Weights of a small transformer language model.
Training: a variant of Muon for these matrices, 134M tokens, 4081 steps.
MLP neurons of a small language model. Each row is named by its layer, matrix (down: output weights) and neuron, and shows model dimensions 0-95. Each number is 128 + 24 x the weight over its row's rms, rounded and kept within 0 to 255. Numbers have three digits each. A neuron's up and down rows have the sign that makes its largest values positive.
A block is one neuron, or neurons of one layer that tend to fire together. Before each block is what it responds to, as a language model described it from the Wikipedia text at the highest values.

Description: Initial-period and word-piece
L2.down38:138178117091119076145077160140097092114135113090125148160132120160095139111109154114113161184147152147137080122124085140141102136088082113153152110144130130174149103166125109189095182081137106146094165148137157102153145150105145129131145156136129142116098119118162154130106160168110177155
L2.down59:101106161091124120175093141139120165144127154143154110122160081121108129081193091090086095111128137182130150086129064117169143147117158120157145140097143126075136108160142087101144135131153142119094106132152137115092135123105136157147105114128146171147175117120116155090144069130122125094
L2.down81:109152097175122099127109093165110127131128144138098102130103087140133105150146163097137139110123137143129131107111125076165142186135134117123099140096134082153141140080115095126153117134082124109105148153118088154070159160143137132119140120119129124154150141140131142126143202126135141138
L2.down115:112155139114133136132080119121148105124127141115148150113099160135132128126152087119144138124180119145130111131145073120143123124133110090155120156172144125115113125187104134070117102078147127077161135122141138102144079088120119132111073132140142120149123112136137114110162151130144133142
L2.down137:144147089119099134073143117100090081115151128091138121127147137135105172147143159148126129133158128118206122118121096092094145115101096126144124150109124141139141125117136144123074086161122117147144149111131097156134146143136137134097152087195125144132103118115118139088158098149120127173
L2.down183:141085174167157160129142133082126098117099136159090137101131128084161106143117123143139127059107084145106100122156125176131112115115106124176103143149083143121122098139144119116147102138142154086157108132155126101156100139120136147156137154151136171124120158105090118154129131139143104142
L2.down188:136081133104096131139128124135092127146100109114130154142105111177114149088173115113147108117159134131100145122179115146158098144112123096148123163126122134116121112147125130117110116144128127067148136121140092104113082147115133149116117128136106123128128107125161167114111126129128105154
L2.down251:098111142141105070138090121180089114114169163165127104133142128065149138114132163161116128113081096105078118125109126123098121127082166108093143108134172149086169124110093119120111106103160100102093081109131144122135144133130144152136127130121142127123143104132134133113145117142158115103
L2.down256:130089179125118089131171100084132092132128094115101150093112134159104129127094115146141112108145116154154123112138142135134113115127125153086165112162145127124143105105157099141089124087115145068125110131132160141145161142156116138122087093142119122134091156112176108156162125145102143151
L2.down271:121134169108161087095184115155122173157121156106140119203137156125165128143129141163159115131129111122125124114086157122169152094114094131081108128111086107137147106132175122119119126094193142091156140097110165098126158130106158153142091127117114116146128106089152124145127146122136159132
L2.down302:129134126140153114131153098114099086102130136186139116152097167111160166109155138134137106114148143134152110152116112126167137111146120177157108169122117173125163125157125084147136143108119166144128146106130137107155114138130140142152163155169154127184136160103122119147105131119140110117
L2.down329:178175144128183080095126120137130150113148143121126113148135150122130118109155123108160114133176097159082111161169143132113080184131095135139107168095109137119172136163096086118118121096175142120138164133145146113158117141129096135140127130193140135131131141104095129124091125106139144092
L2.down372:145102139108156116156123154131122125171108144080171154098097105187131143121109116109133147125137104126120148085166146132157088135104107130143108131152105165117090133114146091117109121084138062077112118132159118127101159172129155098138135134145153102150126163157168177095096171128108147142
L2.down400:109137124113119091093144105137137099135124125156102151193123165105162125092118107113138176111162130151143126066120147125093135178164150134168113160117139133124181135100097158124135138148118100121118133154143151154147096148155127135151124170111149131121097130093107157165114135128193157104
L2.down410:123146120125133124124131095123096121146147109181136091129128092149112152161076126144123139168163196114144127164122126144129082117149154117160138104115111128111134133136146117159138116148104087123124131090118115100108142136141132125149153146128122130090145108081129147155143163093135080106
L2.down416:131133143123134082156116084108112162107152139148131139141113152152145155151118122126078141133130114145157128134103147124138066149125100139119113118139158127153159134133096120118137158169154129157114107109115110113208120122176174127118132144121145083116142109138135103132140131128088107147

Description: Quantifier word completions
L2.down21:160159123157125085114129105109119156141123126131118115110168161176150132133110126141131136133148157116157103077131139123175074142096121144175137141131163158119112113099134165121122108122148129112146118144138118087149173149128153138168155142114152132091090100099152134154176103128110140098
L2.down31:068106135137127112076142147101170137102123121123112172141097158117131125139151115137120105117124125166135137109126108170098126129129124127068123110128104162138095111172083148157109185129101132153140102129141119109141131167127118167114099163135145171129100109112118108142129118146087166093
L2.down39:113141130135150095140130148080117172117159128111111144120127150150055141138085158123083136150133151130150095100094121127159101139138168124117145152122118158131159102139112162178115146165105133125174136159134089109110119128103129130143131127149118139163103110159141148146163153072143144102
L2.down53:126132082160113146153115115129142134128128131105109117157149146129116107077127126107139127112112126141075129139150130103125178115157136142128106143122174113146121118091143169162157133137137129124107112142109100141149146121102116152146136125147088136149177147176109115127129141157138133138
L2.down79:114147117103129165160143137136093152130136117120107132089106165131144140108157154149154085134127159110152118105140189113133138169106143106156118127105117182172132142157114095126109134109135136105180160112130111090169140141145112151127149108130096120130163129118124106110101151126071126083
L2.down109:129127118157125101129131128111100158130144126135100111076114116148139114138133132152140125114127178163162167115125121139116084152095118132167155119163142130096151174140177195134111072158130130103134107154125134160160142134151135174157161094159110099151106156150137115131117131133132095113
L2.down151:136114182136124147118131122118125143134146113095117136103122149081108087070113115112134138161101099103148105146136141118117116124128118147100136181127116131144154139121110136098123143137080149082183097107143131143171136135115118115111137132134104134184131161076143186163175157121124138131
L2.down161:130099141096159141122085128122122072114096131143142132109130121154183071134126139131112144142106116115127102127162111134126149170166164146141125131111128120115127149161131160128085159114117094110108143118172151137103210124120127097128147104190084135157144142143162122127122104145127142090
L2.down213:132145191106158118110130159131110199157140116116105105130166128119130115122188108142077153127097135131104119130100131159132108154129140115112132125141126092129124160133159161129153130112123074116121116132147133122083106090172131110131133158143115112114107111109160125148144083132120133109
L2.down242:099127137132093138112099145149111139131161172147144159118125121097125106123154120155082154082156108088149126130098133123119158123122184139124125126103153123118152146141108117154085128176119139128089112115147146093111161112147169145121131124125157092159120166109093128150124108111149130122
L2.down284:119095099186119139146127120144140154094097120103135062086098103098161109108134092123134155109127138173132094128107123109130115117126155134136166138113118089149155150141156133135075117149141121098113078098117139142109160161164120129107140110133087139105162087174117087168113156136119146133
L2.down298:119112140147132129109111090102123131150157115135125166131137088130141100161114125133137126131126119144173110140149142110102117116148136147141119186114092160151106141131116149114119125103151138144129131072137165109148119109132178119098176081146138164137092153146140128120071136134094127095
L2.down330:127107105129108092144119140134140124107154155151105093140104140107090155165138107143097115104107171135151121133109100098160109152122144107119112111094139112128149139146126079180170170124145097159125107076115143091109134115122151170136108129155129133154125119100147110129116092080146143114
L2.down376:149107131110144154101098117122109177097195138098125137123120141110104128144136127171107155163067132122104140133128144162154143133150131140110151079135141131095119179136116181145171135123137120075098126135135135128132136109158164130093132137171145118100153128144153148119090100156145125089
L2.down478:137109129167122188157167077143142153147105156103162172175143143128139104080120136107129120155149130078164074150134117126126101118138085092135116123118108110087162144157153123119120128139151139117102105106118122079129130158165133154127163123146105107165135127125118114155138171114148148104
L2.down479:126110140125099151124118157104131126092119119082110135150155124095118093111103130111128130100117110120136100141127112092103071130109086086124141103142136122140108163121151110147107134114175112027158122086127122163117147104115122132126112119134127150105119112122129093161168129108083123134

Description: Split-word second piece
L5.down403:127185186150146119148095109128137116118094137109108136146177161134135087141147121155091096094117141140098108119131123133135135143119127153066104158104080141145134100143113104188124171153125122140129100101154096091134147155162162141084118099157176149127136143109120104098117209106148104110

Description: Quantifiers and number words
L5.down343:151126137164082129123141135148121156100132132080149122141118147087144111153140119126119125111122147124142112121177144154148126112152126091144159102163118126074131179109150182154142131166148138114113118140136097087099129110145102148115115154144102163178126129097155097126158149125077128119